python train.py --d_model=640 --head_dim=128 --vocab_size=39176 --attn_scale=0.0887 --parallel_block=false --init_out_by_depth=true --lr=0.0236 --lr_mult_qkv=0.7 --schedule="wsd" --decay_fraction=0.652 --batch_tokens=262144
MLP neurons of a small language model. Each row is named by its layer, matrix (down: output weights) and neuron, and shows model dimensions 96-159. Each number is 128 + 32 x the weight over its row's rms, rounded and kept within 0 to 255.
A block is one neuron, or neurons of one layer that tend to fire together. After each block is what it responds to, as a language model described it from the Wikipedia text at the highest values.

L2.down200 [114 165 149 121 110 200  97 102 134 112 164  89 114 136 168 146 160 114 161 128 133 105 112 119 127 192 111 186 110 124 158 120 157 205  67 160 145 137 118  97 161 156 100  89 139  77 132 115 163 162 125  83 114 123 127 117 137 162  91 131 105  74 147  87]
L2.down1714 [141 110 174 158 106 124 136 149  96 101  74 124 130 131 207  54 125 127 129 117 159 172 148 142 100  86 144 161 107  98 174 150 133 140 100  60 127 167 130  86 135 180  94 131 155 123  84 131  88 120  78 142 118 134 145 171 144 171 120 105 114  84 158 145]
L2.down2209 [162 141 131 134 143 150 126 128 135 124  58 137 132  86 125 158  80 133 127 151 142  82 116 148 160 169 104 156 137 118 157 147 123 143  84 128  98 156 101 151 218 102  88 159 163 133 133 128 147 169 116 109 162 140 135 125 108 138 111 165 131 134 107  86]
L2.down2490 [107 118  88 102  68 202  87 160  75 188  76  56 182 131 158 108 141 118 139  74 137 107 145  87 153 125  97 104  82 156 178 155 137 159  79  94  59 114 113 114 160 145 107  84  78  93 116  87 102 146 153 180 118 126 135 125  89  98 121 132 152 108 195  81]
Responds to: Sentence-final periods

L2.down173 [181 123 113 139 139  88  94 126 166 162 107 152 159 115 100 150  52 154  94 192 137 141  80 148 107 160 164 153  75 174 160 214 136 122 110 168 146 108 176 128 128 107 151 151 100 116 133  91 135 147 101 138 170 123 144 123  80 154 141 147 156  73 107 119]
L2.down493 [104 196  95  91 116 155 108  98 114 174 149 103 139 121 118 135 145 178  87 129  90 109  59 113 113 103 138 148  95 101 132 153 156 103 104 127 108 163 133 151 162 165  90 104 103 139 148 136 120  83 145 105 189 157 143  85 148 152 124 130  89 141 103 159]
L2.down606 [131 129 113 100 119 150 151 157  86 114 111 139  96 148  84 124 186 174 129 133 170 152 113 141 116 119 172 111 105 165 116 141 159 140 122 100  80  73  96 114 114 115 155 169  95 162 106 170 116 117  47 146 116 144 170 114 201  84  71 115 166 124 152 118]
L2.down869 [138 130  83  83 193  84 123  61 111 166 116 124 145 127 127 135 125 130 125 169 122 147  84 101 132 146 128 143 118 116 130 156 126 146 105 156  90 123  97 172 101 106 144 129 133 194 107 156 113 139 197 164 157  78 163  81 122 107 127 127 101 129 145  90]
Responds to: Article after preposition

L3.down395 [124  75  93  95 126 132  70  78  98 135 127  95 116  93 132 160  59 120  82 134 117 142  93 151  64 110 110 179  97 194 122 112 164 107 131  92  97 154 117 106 165 124 119 121 144 172 106 105 144 110 110 139 140 154 138 119  81 144 124  98 178 152 131  99]
L3.down438 [145 122  94 137  62 141 157 132 135 127  78 169 185 161 118  47 131 151  92 140  82 103 161  92 124 164  98  73  93  89 130 114 121 141 180  85 120 138 127 164 100 186 122  80 110 139  82 131 144 137 115 104 103 113 110 120 123 156 143  88  85  99  95 139]
L3.down689 [153 163  90 139 118 137 115 132  80 151  99 135 126 128 112 141 138 129 136 165 156 107  90 151  90 157 190 103 142 145 129 136 172 167 124 151 159  68 176 130  73 155 177 166 141 135  93 145  97 141 120 144 101  85 110  85 113 148 138 166 107 109 144 107]
L3.down1128 [ 97 124  48  91 111 187 119 160  70 135 147  97 126  77 190 131 181 105 159 156 118 134 136  81 183 192 186 165 123 126 158  93 141 123 139  84  87 123 111 118 192 145 104 113 103 192 155 124 149 161 131 139 128 130 141 143 135 125 108 117 108 124 156 150]
L3.down1220 [153  99 139 114 113 146  90 124 120  56 118 129  93 135 107 132 179 115 103 140 140  80 105  75 137 134 113 156 125 108 132 104  61 146 111 157 124 127 108  77 139 185 126  95 156 100 126  92 121 171 135  87 114  86  91 104 123  84 140 154  55 170 143  90]
L3.down1358 [159  41  68  96 148  94 110 158 168 124 137  98 141 152 108  83  96 153 162 101 155 102 114 116  80 147 128 133 181  89 124 134 139 186 182 150  83 109 124 135 160 176 191 145 101  99 130 135  84 115 152 175 106 159 104 137 166  88 114  75  87 110 123 134]
L3.down1415 [148 101  83  97 111 136 125 146 169 124 139 131 165 143 162 170 160 155  87 170 122 111 128 124 133  95 115 111  90 156 133  73 178 148 119 149 110 134 133  69 135 174 135 149 175  73 132 114  53 134 169 143 137 116 112 128  76 133 140  99  94 134 186 109]
L3.down1431 [101 184 109  69 127  87 155  67 120 180 131 151 138  94 106 116 111 156 137 131 116 214 129 102 175  99 146 106 131 101 137  94 138  93 158 132 104 156 161 154 138  94 174 151 175 125 124 104 128 113 133 102 110 129 133  86 169 143 153 128 109 138 121 132]
L3.down1491 [172 102 148  84 168 128 126 132 125  68  98 156 130 123 176 139 181 122 131 111 139 146  58  65 171  73 131 126 151 132 126 170 180 167 102 109 130 131 151  91 184 116 203  72 205  94 161 120 121 175 139 110 139 153 119  74 162 169 126 116 128 127 126 160]
L3.down1541 [159 134 179 117 128  84 169 127 134 138  74 144 199 108 155 144 111 172 161 125 103 116 117  96 143 173 117 119 109 110 130  99 104 149 134 146 139 136 107 101 145 143 167 108 119 116 163 106 120  49 141  88 145 119 173 165 143 136 109 112 107 115 164 107]
L3.down1627 [146 132 143 100 155 157  95  98  73 141 137 104 139 136 153 137 158 180 112 168  93 136 131  85 116 110 126 148  69 115  87 134 144  90 163 118 121 113 150 177 159  85  98 183  80 117 107 152 136  84 131 122 140 119 143 157 145 195 164  41 144  94 128 143]
L3.down1725 [132 172 127 158 117 185  50 144 158  80 198 125 128 124 189 110 181 148  83  60  81 164 134  95 122  82 156 152 134 137 166 123 154 153 140 110 118 158 124 161 148 121 131 206 120 125 206 160 106 160  97 125 166 173 132 185 139 138 153 121 128 122 160 126]
L3.down1728 [ 97 133 149 148 118 112 115  90  55 140 131 107 152 146 132 107 113  88  64 140 147 157  93  84 104  83 118 115 154  72 139 164 107 129 135 167 142 157 160 132 129 157 134 103 101  97  71 115 156 142 147 108 130 165 136  87 131 127 116 119 148 160  91 139]
L3.down1788 [117  65 171 115  95 117 147 119  76 148 105 139 116 151 129 100 144 102 126 198 155 108 102 128 170 116 116 159 139 118 191 137 173 147 183 110 130 103  83 184 100 111 131 112 152 121 112 125 180 199 172 116 153 135 114 126  82 134  99 174 124  97  97 133]
L3.down1914 [134 223  87 125 102 107 158 124  99 114 126 152 155 184  78 109 143 144 146 168 141 111 131 117  80 184  87  82 134 210 142 140 197 103 123 170 135 151 121 125 120 224  94  90 145 170 153 135 107 123  99 135  87 100 113 120 177 102 136 121 101 172 154  90]
L3.down2133 [139 133 141 160  87 102 118 170 134 119 107 136 154 118 139 128 153 192 100 111 116 144 102  87 146 116 123 134 107 154 110 131 175 114 164 121 110 147 110 111 107 120 160 127 152 108 178 151 128 152 122 119  88  78 107 119 197 150 119  47 137 132 164 117]
Responds to: Determiner after location preposition

L4.down2135 [ 98 150 132 176 175 118  77 153 105  73  92  99  82 100 186 154 105 143 113 104 165 160 134  96 138 139 145 117 145 155 147  96 158 108 113 174  92 109  84 146 119  96 121 129 145 147 138 107 126 139 114 117 174 129 105 181 140 110 107 153 107  98 109 119]
Responds to: Sentence-final period

L4.down1966 [136 115  34 160 146 133 120 100 131 140 136 114 109 116  65 158 135 104 120 129 100 117 119 135  71 127 150 123 124 197 113 143 203 142  93 130 104 126 192 164 142 166 144 132 133 119 136 144 143 111 127 109 152  65 138 106 147 143 114 199  87  89 136 165]
Responds to: Determiner before named entity